Part of a small language model's weights: 14 layers.
MLP neurons of a small language model. Each row is named by its layer, matrix (gate and up: input weights; down: output weights) and neuron, and shows model dimensions 128-255. Each number is 128 + 24 x the weight over its row's rms, rounded and kept within 0 to 255. Numbers have three digits each. A neuron's up and down rows have the sign that makes its largest values positive.
After each neuron's rows, "fires before" lists the tokens most often just after its 100 highest values on Wikipedia text that the model never trained on. A number after a token or word is its count.

L5.gate701:065109106137125081139156139141157143119131084107106114123134101153148112111120138168091139134145136143124121157140089142124124150129098130148134138151136110127199108131103138121127108136097167149114113196143143157149168117183124166170126092138079144107116121128103122145151121123157122094132110162138124104160116136156097108138154157140116121134126135152123134080176106159103115125152
L5.up701:115122130124176099129105139126078122137121102095110112117128136097116100164132115161121113137161113108164097127137150105139132116167081169147162083135164112080142116139185137136089112151107136178154140148103084144169134104155119158147145134091152158113135142159128097141123153131110141170140142149124124161148129170080130147132171118115120122165146135158089128111105138089114095124074
L5.down701:148089126086167129117107140149135131096113125097083137143137150117109136146144089116100133145099122111148108117132135150129124170131147125177152139087134141111127161148127116152094099118152146170093140168106144133130117134142083152129100119116104109146148114134124105104160131116082088137074129139154111134115153095087148113165156102127107175190099122119087163096162109098140129108133
fires before: "\n" 66, ": " 5, "\n\n" 5

L10.gate947:113133132143157088138115150145144109127128075140149127118144107146153095127106117121150061099147136193127151140148153142097132156106120095108110138119117133095096091106131130138118115118142111150102148091130114144133120127136173148138104129107129073109141124133111099182132132127126137182111125162117168114106156147137141144105140130184152103072049132128184140138122133098161092126172
L10.up947:113122147091145128105125105128116112097109126120112137114151111097107156135127140129164155128116143128112150125131135100107134142139128141107119132118147138147144156151095124092152115067138147156114121112127149112100146074143125126170116153142095119101144157142146108114099149097148095112093163157148144129130130140138104149117165088112148140101156155158114133170130101135172175141155
L10.down947:179151110109151130108120127118147099122152099147120131162096067115155109119119127139156144146121110134152155115142128161121117121132151139159093136132117151121108121128135111143135110131116073143133110049089111139156155053090141134145120142102144177167134111146101151108119159163138159102155123160139144123092129143147152166086190148091134153133135138152128133122097122158167120125064
fires before: "of " 72

L6.gate92:143094136128161145147104123120120147127154116169107087118132111140137157103127115086106159177119118136083198128154089138101137114145150118125125134130151110074194141123122123131091116147114147113106118120133138167111126135134158125121120129143144124133090095158145137150081157128133135111128095118113131161138108137129112114114101139125115143104121144127159126141106127111134127138102
L6.up92:124140135128082139124097133119140095160098114134122092124113147121125140124096155159174138094161110100127141119104136144144112128128136164109150125124131113161142123097087176130102136131114106145118131123116153138118130129109115089151126115112093125113088132115125126098160134111114100135103095079132154074126129096130111090138142134154090131124102147135072127198150155152130149140132
L6.down92:126089099133133102157124130135103170164143103140123110087125125128096158154137153109148123165115129185106121117115091157094123130145101072146105143204152109127127140129126130128149130136056127158146127129113109111117117146155121119106124182138103130119072127100172116110137116156141165127115117121115102146157108131140114137127139109134130093135128141133116055143073090093129155114121
fires before: "\n\n" 87, "\n" 12

L5.gate513:172140107141104105140193132135144174124145127132157115082118117141101087109117125155154132142142160107128162142111156129116121109099134116123115177134139160100161141188124126125137094164129134107141151127156124105137152127123117123137125089099125139158119106099120138125109105115068114092096094133105095158135147147109131108099098135118103124115164165141094154123116113143103130127138
L5.up513:152109105108171101153132122117071123130123139142108108086156120157128105107160101110129152101123067148165122165098117119136126136136115093082123150128140163136113110089145150134159124118145145132131110126140116098128114139149135090108160113127118121107118171138117133129137095072106180126140097115124113145104177136105107110112095167158147118128144188132085112124133102104137101086126
L5.down513:058093104115160157092080124125160091144138098154117129154128156097133183107121152103151126122071101125153135098114121156139109130122128148137129089124101089135139116111138152123116119090142145141087103139119153164147095105162115140106130165121080129119087132139144143111214138159146136138160172136149128090145114095145114141113135142135101134118113114091139111111135146122150132176118
fires before: "\n\n" 61, "S" 12, "D" 4

L7.gate386:096171136095192137129163147134131112120151117095134113214105088098122118152142112128139105117102191142126110127100086121103123090152127094146093128115130124157131129129135069137101130097133129103135139113123087097122096125148121121121132166142127134128119143137133106111150127122106111152169131107126136117113098131131131097141151120062140092160100144102129119196129130137133141164115
L7.up386:135136128131154132133121175125150141121149153102125132124136100120108123127138137178099139095084111132099093090102119072151165094137128136136103104144111098146102150142144110142118102108133124122185112107102107129099088154134140170138110170164133130125164125164128123165150160112194096128138134128152106092120111109089110111174122129170126093151087131073092113147147087128131121144072
L7.down386:137077085176138156112129132149100143139125156121125128092134138134132142103149158147134118145079111121128125084125085095144117162085112147073168141148120149139127132125114155138137089116128126138103137114128151154144131128142084178139153166147131113106158124112148124141107156110111084133119152140132124138164091126135129108099089164168149152121141154123104120042108096093145101098130
fires before: "\n\n" 66, "\n" 30

L2.gate694:156159120128144146112108133118146128143146073148166149108119126076116154148197140118097147144132110128159138097088161140144157184102130135135078126133127149130183121139125178116124071131090165130117078113127119081107101138104128121085132108097116105127142103119173117132128148089137157119135120144122136095108108146154134110101148160154105067085126149140133153127137138110141178119149
L2.up694:119108116106140142161075128129117126113118128176143124140123104096134143112172157104152112116136139154176118120099127108118117177179119155082115151121153157155156165118111109112152114103136124118139116156122141150122131139048129156151159145164117099156108103111156109175118109127140139101108130101151131122159138118152125140113146106181110067125152081130163118110133105139077123135140
L2.down694:137135111100137152154114115142110119148114135125117141108134122133103119110140118124133109162151144135109081141125137103144149178167118117081140169150123161143126125102093091133178142101115065134127095189096119116079129123067129113125097153177110111124157128104139120159107137121130130109103106124098115178159140136137114156126125121171161082123130096095158129154123149147089108129156
fires before: ", " 31, ". " 16, "." 9, ": " 7, "\n" 5

L7.gate816:110172127152109123105164174125123163131115153128140151110126138145135141137088104122152115111182134118149157148137152121085140155079151151120150111130124164116127126121168144189170089129159134163134114165126147065129097122145133165160091122140148120146121140110147127116137132140132112134106145097139138109142102122095096123107130112070141143133088131118133127140160112153147162140155
L7.up816:130129124166131148074163076114123116171132124132122122082120125170144129125140103109141152101084135132107149128164132107145142122119130124124145092107137116106129158144152144099102074113166111165106144130121116158100144135126114150147121109167176096140171120104095105085132106110114156116164137133126137148132103148163110151125121181131157086135153109087141106106137084125107095111086
L7.down816:146097109134138134123142114110115104127117114142118108148092150143093117167178110128170124130114090129124116121144134130161092153114118149104131140126131155146104151139136131104088113138138139131142156115089105136145164146122091164144124123148158148141122184121080141140125093104141133094101160139108171143067095128123077138077136136140099082131149115110125116130132130167114085133109
fires before: "er " 26, "est " 10, "ly " 8, "way " 5, ", " 5, "ely " 5

L2.gate183:100100122110134080131148153102155194135119118107128117097124191158141151116111109098125145152132146114116126132121133103131130136159138171080143135153115165129118133132161127155104119134147113142169119144149109131126152140111123099106094150127112162149165154096131081123080178160175125087113143120169116177126115135132120168156147090131123161111126101107126130181139079169144138115144
L2.up183:083152086130111087112116119103140187116096115151108109129126124116161123146119085112098125109144171110112113136137144128095099088134109184104175173133127103102125134160125123146100084085141149174105116153118117143086104141103158110088116153141090155129136139109143131117116180167138128113089137121140125123128124120153174163170167098084138158150109100069114137145134112116169130120134
L2.down183:119144112094109071072142122062148151162107105122096120139108155117127162079135118137113158125136129157113129124108128112115097135151138161101148132147122143098101121170121114146070125113134126116123121137123104124125093121108120121096135114130106167113126137124121101150170160127135093105135146152160107139136155128147119104145145146164131183162127141128151131112145119125133118107127
fires before: "\n" 33, "\n\n" 13, "ti" 9, "t" 5, ": " 5

L6.gate258:142157165117126127149120131148111115125135105061080109118125093135124154171120119118098125128178163134121072127152097124114158082114130111062109133119134149137140167151175120069114143112127118112125084133157150128145112139121127068143132120132119148146154120156142126125117091109124152089111114127075095177089137120146115098103158149131141092145138142125117160096147139118104112136151
L6.up258:121143162130144125079116147119180142085141130114120112111157125106180154131172109140106165121110145114130153117110110109105141153124075124128134109146145168138145085169170095121178155155158174134154148116167131105109123166112119109107130118156125146221144131110112107157134147165107139126105161121125149163102118115132151123120150098104071121094100114136135136143128158155102149113139
L6.down258:107124096145168126112135137115149142120089108132130141154110133153161100150060151156135157113152123130148133128072180137108149109134178132105157137157104148156111140138121099167138145114143108107127161148118100166117141109159110132179144176118120090151130123137135124141120117117116096086084114113074136137119145086143164191144076141130133095159128163064125105135122177123163109136121
fires before: "\n" 36, "\n\n" 34

L10.gate991:106097128073162135128163116144136125139110142139096121161148111156140109096133097125148144114127110138169102170158138067152099123114128118129132148175139105124106114138124103153133118163139175157147130121111147104173139144128127154117097137097084115116062157117134111103149137136153131119160160133117108108133110103114124086146107127148118112105162075085129145145149171088131101147119
L10.up991:133173131123130160100124126162128140126088110102084156067128141118159113105112107147127127125098130127113111122092091102126157150171168099110144122100156141186124154142165128088170126130123144139111158101111162104120122089140076129108109149121116161105120174129117124154133132151120120135133130138110094071129132170115122143120163125107087129121116156144121133110130147136115167089144
L10.down991:113133156099155170078120145144103101128146127108141135133113121103181151163146135110155115143135107174094165132102120144138150155125106136128106112069120158118145147104133126173133150163120120116112122167130173143072130103113138092103115146129108120088147100160119102111094073173162155119117114129127101107167155120114141155135147113148131154139111111128098117134127159146173131131132
fires before: "of " 42, "in " 8

L3.gate687:094060142160138093118145154134134103091130126153082122162057158130144147140094110107163079133147138137126152134100171127097118097138116134115150111098107115132104112141115121151163141121118136156116150113166133112128172156095106128084084123105129105078111152161144137169121145079136129175144088102124108126145103092100083066148115151118180161140117155172129117144137149086113121144147
L3.up687:153134156131120119106143111128147121107130139155125132094132108118134159116133133140149183110133134122088116123120139122115117112100141124112145185151123116125154128085172165174114144119122126131123162139160119147111132128147164157107119122177106135124129154074164124093158131159093104128136154140122134110182150124100112097129089124133126123109156102155095145107127098140122123097102
L3.down687:141129177119100083106106127140175159111128125166127110129094104066128147087153141136114179134130134114098120134135113189112138097161105157097154188145115111119138154090129114181149126139113130099134160102141117121101138084145133117107158136172107158149134116120196148126130132088084086113114122113129158101174141114139155135099101104141174118084125134136100139093095120124089137133129
fires before: ": " 16, "t" 9, "of " 8, "to " 7, "in " 5, "ation " 5

L2.gate495:134110136135122135085097068156063156103133102102150080130124123155089138128134122097134137149184134121143115157103126156132149107140094119102111129123150142172127139156124137134188119136123123119116160161113105100139129157106105097179123164150155136128128137078077148139148128139100106117125143127128137127109093155089074127131082131139112185148121128102111114130094123142154141121121
L2.up495:125121094156107127107125103141097168073131125115163108159089157168094107111112138136135124186180142150116136129104105138121134108123109150093115116129136120099111105120126131157192131111116122141128120119107115116128131133165141133104109146119112099128152132108127162101162153107104125132132146113135074127101106144111094107131099154110100142132133135086141152088118163128113134139161
L2.down495:105132134138089161141128099140104163081124096101175137143127094157133137158091128116128116138092141140103128122058131119077154088106175135161149111115152116150145106139131116122162173133062133126109117155127081114143094155156116138165129156126135112106109151114120147070160158133156143135088140131101133139088124136115119144105120149120114127140134150103120138125133152116133136127142
fires before: "\n" 54, "\n\n" 41

L3.gate845:104155133147142133099141128119134116162126142174105138075143152144103105109094135082141106134129116115113148139129086160121114148139134129103130109159131135141100133120113128154114119116122056112119119112073083138148154077122139151150115129152127093085083146122179118141154167111104145175169148168157131130164162142167148144125148151122171107092150148117138148128163113132063168142086
L3.up845:156161152139102116109115160117133132135156165131126143126070106136133130134109145123149134147137166171101112103113100123125106135125160174143120146125172139143101189148154152126120135099132073152111168112111136177129086157113122121137139083106131111142130119130112088118160144124120144150169116133100126116085152123139126104108101119118117119123120090098119132075130075132110082109081
L3.down845:120108095135148176092098143141113157134107168154121148104135137136133073104137101110135146127132151153118133111094137143127160112151147097136099107157154160137127114144102144171096139112119113129131119087127139083165137135127110125137178142133124120123108173126146127115112129108157130141129139122116142160180126107122145163155129099133093093135162165125102122122104127107130154132103
fires before: "| " 41, "(" 5, "|" 4

L5.gate447:141145157130146110108117130105140124120142172141121120089151123109114079133084143096129147126115116171127132136080118135141091111099134087157107137123140144092104153133115172149117142138084067118131146117127104110121163124105105124196124129175148076131137123099136075103116138108130143106119123070101137132138102149109132124158139101070128123079160134113102118103123134141127138117112
L5.up447:161136114081072131112113118134112131143126129133103145109097116179126098148125166124105095158150133120166126095102140166154117105111119107130168091122156160142148123124122174143138131063100137103113125124158099165145102146111066131139148109125131129119158149098114098168116063122142124141129153063127129096135182132145137097131118129099172105117122168112114149139125094131136157135122
L5.down447:194108135102110096126109117134134107141099139120154147101109136200152138118130144124104108138125117155137125122081142165121098081152142089097172098131157157127122140144114142174150133111097142118089116106155074158125107114122113123134120098139110177130174108142150117148070130137109128142134149121125110099182147174101139121158120136119182114106112170120107151133143104105142163139106
fires before: "| " 36, "." 22, "," 9, "(" 7, "; " 4

L4.gate301:107129139137114124164160120114115113124139132146174145143113097134133127136137131112141102123150141126106144127158145127086109169127117128129133119121105154151120102096130135144102117130110130105104147113193113081104148198078137126129112131125136155094155132109119147123122170153123142127093095162133137129142126129165141151072131131150073108122181126129064122124097116098184178111175
L4.up301:111123081142105138111111150126141083120111111168130116132122105164116132094097124161120151095160140138131120107120101138146158150128105099134110179060157119112164125117163139119109104139116110104083143121102152129132146084068131122147156093145099130134163154111168104133120164147122151121140141061090146091159139165137166096069142138136098113137111150133154133151118114133145157077120
L4.down301:090129152146123126173129138122157093096103195123132114149144121139120110090151171173129143099124114119128125100157147168121153152099098108165126092101149129157112140087136133124123144167113161156141119134124107079098157127102106138123144146144118138108092100167151154107102126143118138111145111098138132125139132153156164156138147115143122130152169159118125151177097160130178152084135
fires before: ", " 34, ". " 17, "." 8, "\n" 8, "'" 6, "\n\n" 4

L6.gate705:091135130109163114126151143099143089159101123140113116116111101129152120145109144119114083125157130141138157143131149132131120159180113082112125107113087156123104117153118089089162092114167119161105115114077134108171105131072106083176114091112144086111142104102131112102148137109064144155107081080071121135106125096106151124124158088120169105120103125119108139126135109139150137108115
L6.up705:134118140122117142147155145150161149110154182110147122158128119155110162112109123134123131136142135139129149134165169138143143114139087076087137151146124127171151117170133145141145147120124124091143121146182166123144116117125128136115136157129167139169143136126104148149153107148142113155124196131174145197141100133164119103121105190116128133143111110150162133159114124146136152117158
L6.down705:153121131131121123074130153095108107114105126162124110167111114140143153101120129114131151092156139082138148149161143181107102172134148059123113153151159126143139109165146153094104133122120142127151111140142157112122080117104136124111183143149150130094126088100156154143127123138093115101105121104143123130110169114093111122132121161125145169148122119165061105121118117161104167101114
fires before: "\n" 81, "\n\n" 6, "US " 5

L2.gate274:077164153153109136140145094152172142147125133173139132073110148123131108103099164105142141124104135136119136121119149128083122165111149144084158101134105128084170140087129081140122075103154107120133156106157129132113128101123179115172122146140142147117132118170155138123154157120171146140088083152150106099137110152129132092096162111136102092122152119088125159124144108142144131146106
L2.up274:135093124122114132090120135137136117144122092086127102144152113123121159150146116152095116092146179143160116166098177126086169162132166145130126125167102124124156140125126128092143163133116125087121109096138120148099183124161151105130124125166132113101123111101125113143161123079108189129145107106085113126096146096094164162116161162134108133125135077122117144155127182129139122116122
L2.down274:124155127100135101092131087160124149155122122113145121177138130149129134125119130107133074132143122055149085107135122116081173136132114115108116149129097111096135146153140110112134155105130137130128133049160123114101171122149109138105124133133118141119143139122102130137121121153095150115104115121105129087143091109127147143108076125166131157133154123105113122152152173137093115102121
fires before: "| " 71, "|" 10, "of " 6

L10.gate15:114070141119103172108107117112115149126138088169148120107101188139116101139136135142126136170100138164139149138141133132122145144111065107160123158145156075120158148153122117106123121123119102117140101091082103134161112121133113118112123101126141091170112115145108106152133144070141165139130119094150141147120117126169098116099143134106130169147125114085142112155104114118185150125120
L10.up15:097130121123073154116129138101116159139171105132135090143115156150076114153142156112153103133069133133125158121112163152130150107088103126129152129124092078129149128174135072127140150124148105114101087085094128131146150087098111133130146129151103122140156071132127109158126120075138166109131104105134149150140106119115132114131152118138118076125142123146120129128092139139117136119176
L10.down15:132149143151154166146125097109120105143157110121116150136141136133126085167118134063094130144214119120111114131148129117164098120081083157135121131149113115134144130111141095127125165099115122137131095109082098128135116105091118138123107099135088154160175127137142104159120154082141185129125114106145110127139082088101143154118102159095133147125120082132161161106108127075154121147175
fires before: ". " 26, "| " 26

L7.gate38:096094152135070119133090092177157124152119085101134110101128163149151103135124153088096105135121094162156152143146098131173056118131121117125221173140153138094135140163109125119121128136148140132150129128139112107125146125137119136101109087122108116109078147130090093144115096124125115153125118162127114046124145105156154109145116140153135114148097135129105133138147127134111131097128
L7.up38:131144112126142146124133145090125150110113089122108090090161127141170121116125108099115099159098133079136122120116159091080086129139123100145161124157144117094072154133132181132127136099156089156140147108087136133114124145125157124117123126129140147134126124140126086115091112096144158143123123100123205099136116130119145138122131121124084130148151117130104114073111157193134146117150
L7.down38:120150121187126116181130108147099154141136096129116143113098151135095145131159155150117141090153134150134133160148113125124121152100095105101129142071152147158085151067141122119136148151143109136150149178197143097121146147091153118131160141129134111128121149123166136138075140128156126112129059138129144120119138101115143156132174117080110138138142133113160138113115125116155102143139
fires before: ", " 27, ". " 14, "." 10, ": " 4

L7.gate596:119102176183130177119112112074089124122168128171127108118149117191108157108135131154092114140119108156124115177131084129112214122117127127123126169143128117118117128112130110089125148133128170123133065124112107147139113153157144114161136154138087113149122135111098141166158143128180102091128124123139103130144130146115088118137104154172098141118110110084150099127123147118112111117145
L7.up596:120113094126154092142136141133155134128100139107126081144137136109128160165105124172099087152157180128144172124088130136119135145148113139140194131167141090133127106131110118116165121158177084088132114164105124111058126135137145121100132114132110116111128146144125130129117171162117138193130165121139145116089145123110165127147084132141123147143126123117101124209169157108174164127109
L7.down596:128083102103177141094109101119090125161141153081106117135160115161103158145127141112077190100071096147122153129143117148156136112095092118119114155161098168124080120155094105113139145119158130143112115106147155115147102157156146163140139129118139094061144142122136120119106138169134140089111148132096137107099063153129153107121134132141147123118132186119067146115121094151146118116101
fires before: "\n" 65, "\n\n" 25

L10.gate471:147138124114132055097147139151167114124169103135126127139118111103137101137108101138126161134109126139110144184109134149163105128096091137087169157147142108088180144175125091148090125097142117148149156148146143122147134102134089120129159144070109140171113131130176113109123093092151137144092119139107143081109167109152115125118171100138142140135152159147172114126136110068111142105135
L10.up471:127122101086125127160068146138148079096112137141093140155064130141105142162123176109098139127187162133114106140110108133141150113155127164154103095107168103126179099132097117106128123122107131135137121130105146118103107107150066154132163127107147101130104137118145111162116144145107100139205151119095117136114103180130141110110118091163112166101135107105111040142133128141094105108102
L10.down471:177126130089118116100115127153109165108183122137152127122118151123096108161128194149131122150218139168097132165147132137134138106083128108082108119131194129095144176127172097124151157131097104125153128113150155127106131099110131105173139082144103130149133144142143110140172122124117102125094133138089141109133129166121103168138130133144110136129165110150133113136107160158076152115166
fires before: "\n" 21, "\n\n" 19, "." 6, ". " 6, "-" 6, ", " 5

L6.gate485:109139106160180095139180127163115151114129092099120080139106206113089120163124128116147158168117119116122151114184075192100140108084138111092111132081082114159127122168091082139136125142095123130131101105114102113148111095079138150150095103117119142131131156135132181165106113107150178124126094118125145103116106130126128137109125146153140133120132141147139140133107114143133169152130
L6.up485:128122127173079141106139130146147121136146129149127111114141099118149126168150164104166097119105174158131118162087105126136148087111118114092136149119152129173150146127122119124140087094129143129141182183113101155141093121110171091112133167123139126153118147165130118103145110145113113132150108122127137155142126150152154135121145140132087112153186074151159158124102158130096116106140
L6.down485:127134130150183119121120119120149119123143138129132129160145111162101145182121143118097130125124100123118111117099164153104111146148126128113155088091066091123169116113107109122136112138114136110085169152152107180136102119066122092137149093149136123125147136145146144072104137154148151143143075143085126123147116102156144150124118159107132141129158089129127170105158152153103147101146
fires before: "the " 21, "to " 16, "a " 11, "in " 5

L7.gate755:067104108116078130141176120166144121138191143116141106164147096155113094168167112135110098089153136135159114148117125132079137100159110118134093151081150088125139150135156091120127127119138115074158150165116110138129091107112092142162096077127119158102123114127141140142112118110132117159148118131082091173089133103100151122134130169188158132106105094141149084145167114149104128163142
L7.up755:149140118145131060125181123074115126114141086123099148107099119093119095117136137126150093125134122129090132116078120111125156111146133148123176147112088109127101150120148165129100104093133100101101144120152131080140120151165129135155082148104094113138107149160156102111103108101126159175157080105106145166105140161121128170116125136096142138162123169141121106111156099131137112135141
L7.down755:103121102105153160116080099141125136132099116109124121142124128170125127103145107136096097124160100155149100113126126128137147132114188158110100106182187107116125100162134128140115105142153117110120127130097141140143146130115154138121179109121123104119140109085120132127155162123118130170126146124161150135123126126149172113130069105126124155155113098164107160125190145165138128170083
fires before: "\n\n" 22, "\n" 14, "@" 5, "at " 4, "Title " 4, "Player " 4

L7.gate1020:135119116101147145118103178102129103143134158125132115109141121168124091099163129120132132157154141155129149086129143123136123117149142130122102119122089131123134177089125131109116125111143112091101118095173096132173073045139122121157100146132138160098104109151141116108149125061124137094206167121119156151144151142167113131118155122123060161120127164113158143148120122146085156113089
L7.up1020:115110109114092149103140065120157145139100125135147125095103110158134103151113132105126174165083158125080105152155128129126144118097110097113115140112188095123148115097140174117117111131136115138090132129092134121125142137093090121093135077093098073087065113114110100136151089098092089134126110092107152136140162114097103042105143134154110121133116119164114131147126097122150138130110
L7.down1020:099123093142106148170132145165112182121140099160128132139121129106102131122164114105138107127154113100083084141119143102156163124144145100122099119141123115154122103093111122079143168150147130079102170137088115150132121135128107126142110102120150108147154124096113133148142150109135150158133152116144125144141140108184120112093124114150108112119161105130112129134155175144107176098158
fires before: "| " 19, "===" 12, "=== " 8, "==" 8, "= " 7, "== " 5

L7.gate645:094158111159135124155148110093193157075106143108140099184109127109144096147102133102170111091141120099127155137124161129124130072169123146072104090130125144118170150169142070098129128142120129149127136121138107153163132092106161128157144160131094131119118142117116134118126157142125091159140128100101110166131118137126072108121126106166160129158117087156122146153131071183154135140135
L7.up645:094120064144151125162114125098117167144115101110162085145120136180146090144115117094133144088167117071073092112143140139150160133133113078129162137132165143136138140115115119130127122111183137170132168129111161097115158114118104139139149126120104119118088146163164149150083133137140116119096137120135101206094152159133139171099153124149107150144097123123108146156112111151117081169118
L7.down645:093081129138106138068112111140081141119099097135130132134119119084096094113130152146120133146125130139100098107141128100126144152114095114129103111156123158118111126075149160143114119098143131117148114137084134126079127103120136149133142103137115117129130162143146127133092110074121176172119123163143104167114099156124164146105158095145107134074161182138094101120080122097129090159115
fires before: "\n" 66, "\n\n" 30

L3.gate653:130146114107110132158096109155123104107209086106121138144117123135129168105136152128090122148143097138103125102103172146074110135116129126154081141117107116121100159162147124139149114131110139101147140089172053133190118107116141134078138142137107117132137165107169122127129152118131143170107073125125135074126072132148185143112161128142091167116132135150109135163091166116101167100106
L3.up653:129150101134171169124092143156135142159083125124118147131116115164139149091161149104137148136118118149102127115141169112124123148111122149124113174113130091130113180151117143096143129103132124130111125107146117119133095150084062140128129154132129155124136139114126106144159163104136133134138090151087147100141100140135164118129158171112092109137142079089130137107093121147119103104100
L3.down653:125134118142147150119124100144172114104070167114104109136153160152128146113164170142163159108133107101147135138105159120145148151134111120138107176131135153108124147096097173087108157151123147127110134134149141136121102186145122125124160121091114100138105111116080102112143134151133106090147128162159133101094118158160143135124116107118133091142104096120095084089132099122153137128144
fires before: ", " 39, ". " 23, "." 15, "; " 4

L2.gate569:132138157099150141149119078140127107156142121127132117092106125169156150156128156142167127114115112154179157147106134138091110099148135128144137142140084127126145149135113183130198134125162119167115116111120118087155157169098138091132114137108177137106093126111117159137125148137115175085125069105107153113164138094147122114155097128104105138106101093151096107151149103082086186109131
L2.up569:134137070138162124102095086167106107102132110105123117104119136117131136126180185110129149119116106137139118132090152124142125152143150127097093133104148144123140143114127182113148147125159120149121139127151120131148084147074125097155180119180091152104088110109121131118119175135089161153171105134099134133139124137151151082098127115172112075136155143152102082122100112161094136095089
L2.down569:134114075136149095150073107158118112130120149142128130119133112131129147094191189143138153107118089107141110145087125165126145160170126115116118119087085154125119130134112143086149122139110112113150109121112113096141109130075136139124129141137065160127085131124099143107122135123102153134162142128111114100144147150155133089128087125161147118160134125165114063108093128137159183085136
fires before: ", " 33, ". " 29, "==" 11, "." 9, "ree " 5

L6.gate368:138111130133137098101170169089105123114128140098120132120138146108133133109108117109117152130144086140148158122122161152095113153195147131111164129113082120092118135161090112141128124170090140167120126160148134148134151165157117167117113110157143140099137057111124113129138136122111068141129146086107099154111125123101132085136131133150116175116108094152125168140154116147171135120181
L6.up368:096155117120134123174110119123140124102136085163172096178137163127109135097125116116138136120086138130159155129143121127153136130147096141134147100163131098127101131112136105092136145156145178115135137103131131164144117140109144115119119131157142145107168160144161156135113145104146114118074087139142109159140125146124120185099158108132126128113156137097141147151057174140106178129131
L6.down368:139097138164128122157135123092128121103132158107141113122098169142134157118066114129153110132108139131175150177141123144101145157207138134121156088111130105143139094132131108138146144168125134110106099093098119120087104140118139159118109091148135132106115101122134136120114135142127130123130103089131131095147122103083119151144136108129112100109077132184100139108135131131099167142123
fires before: "\n" 77, "\n\n" 23

L10.gate78:149145130146136140131128141152165182154132094107107136092103164121125141098141092095124144135142091123100142139156143155116135167069108101129129122163129091153131136153153133099135141115117097190112143165119106143126177144129132170132127101178143144118138147133089164121133142146110159147154094139180137098124146118114147114149123186079113159102174140129140150140123124160119121140152
L10.up78:121121102156139123110117121128100165131122116116140119110153174133082120112154099133136094131135065156136157163142144122117165110105142110124101108111140142110167137125118163075124118160165155102145141140188139086127144118138097171107126137121128138120129150138118160096137105124153158123122150135102135129091141126102123145094154145132157144162134127108107114137165138141107139119110
L10.down78:121161131101170105108149155152114116134116112151065154147137149117086142108132109119151115157094058136184117120119157085191090132155118116112131077115146124108132142168171130130113156130169131150138163121138127148067108086172086141178087106121137130092096130124090140168161140112089142126136094126122114154123144104104112129115134130086142112123127139138151171151153111146099112110136
fires before: "-" 28, "er " 11, "est " 7, ", " 7, "ly " 4

L6.gate324:113133129107102158129153138136147132144114161104065104131111116121121118155143141155088088116097154106139137104090111104139130094059098164158132160123165128139123080163147086136153112109153121100133095127116120105107086144157127147123143120127107133148148119119144126094135099127137111131138148086133107143093164122102130130123149157136135134098111165134151154125139111183143166173148
L6.up324:113140116145138107153146164120114146088121153120147139094116129143099119123112131151119125082071152081146132136145131132128140093124103117111090102151135131125112128118137174152123143098127136133119168159110118172101130117076098150129154114180098119139127094118145083168127146126173134140076149109123134116120152128167104158123146105134121109140151164110153156142158143115136144104141
L6.down324:116144112127119162104159147116110117136158105141064102145134098079114097132163127108152113119058100077114116090142128119104115090112101142140114138142144122111111127118120178120115086117154161081122115143134146113155131132166132146132124146151137125146125124099124130151086209142146122132151128114092131156133144180111099112128143153059126100120139154104119164166116112156159142131137
fires before: "\n" 64, "as " 9, "\n\n" 6

L7.gate600:124102116116111124083128126154070138092147154111124126098118093153118168109125120145133100128084133121145135130099114171153156119157155121121158146174151147106118122173142091145142127098081137163135077077113157098117106105136095128171099155155103116136152131094140153132100127185168134095141124119173120117151157129155092128120115166093151128140097139166149120125103139100122111127119
L7.up600:101172138153149097122103151137108114093141151129131132120135157129147103131103103178092145122110113152112173109160109113125109151131084195127116143132104116087179116122133162122128104130092139150107167169152102142140130118079117134075107071139142123135131119148197178123146106124139128146113139090093115110077137146166106105118089097080160117114185137137111107142082142120101077129123
L7.down600:124166081112178138147155079139118120147164141123132103090142086137145178114169136157140161134126147128137131123081125127101084152097111112139107132100169121125105102120157107102110130077149112131149107105134117137104127157090126105117083140138102110153121134178136103147142119129127124118133114140153138155136085159095109116073132147148078118090103148110112120140075148118136153081118
fires before: "\n" 34, "\n\n" 23, "y " 5

L6.gate598:138136080139135088124088142165160156123123128146161159170142137103127126135106120125131154122172134107124071124089130117125088129128150095169140090105118190147119114128143121163143106162113146164104129105138105108141128109139122098105124145157145127186109141067116149102172147146159105187140118117095123105115152153159154142125150093157141080123156109107119151117131115120095153123137
L6.up598:131172103162110123165132123131135115148111103143114126150177117151092142114153146148097145111181127144082156143140178132091159122161141113110138094153140150154122099152146165123129127159161124103125127146153118088097111135151114112142120118149155199162122141136140143114140115066151094132106124154112102134116124151123121096081119143096097158162134119088108147140107137143153165124150
L6.down598:110111157123141147140144109108104133111088169177121111116128118152116153122120132139117056106133178121076121096148105119096099130131119130140137146118132138170144095127132173138133137108136128114100119146175138118141133098096148155070115148140114112140124131104119157110106138140147121123134158102114088113160110138100139103132113088133120137140067104141154109129110095110128108122159
fires before: "\n" 51, "\n\n" 13, "==" 6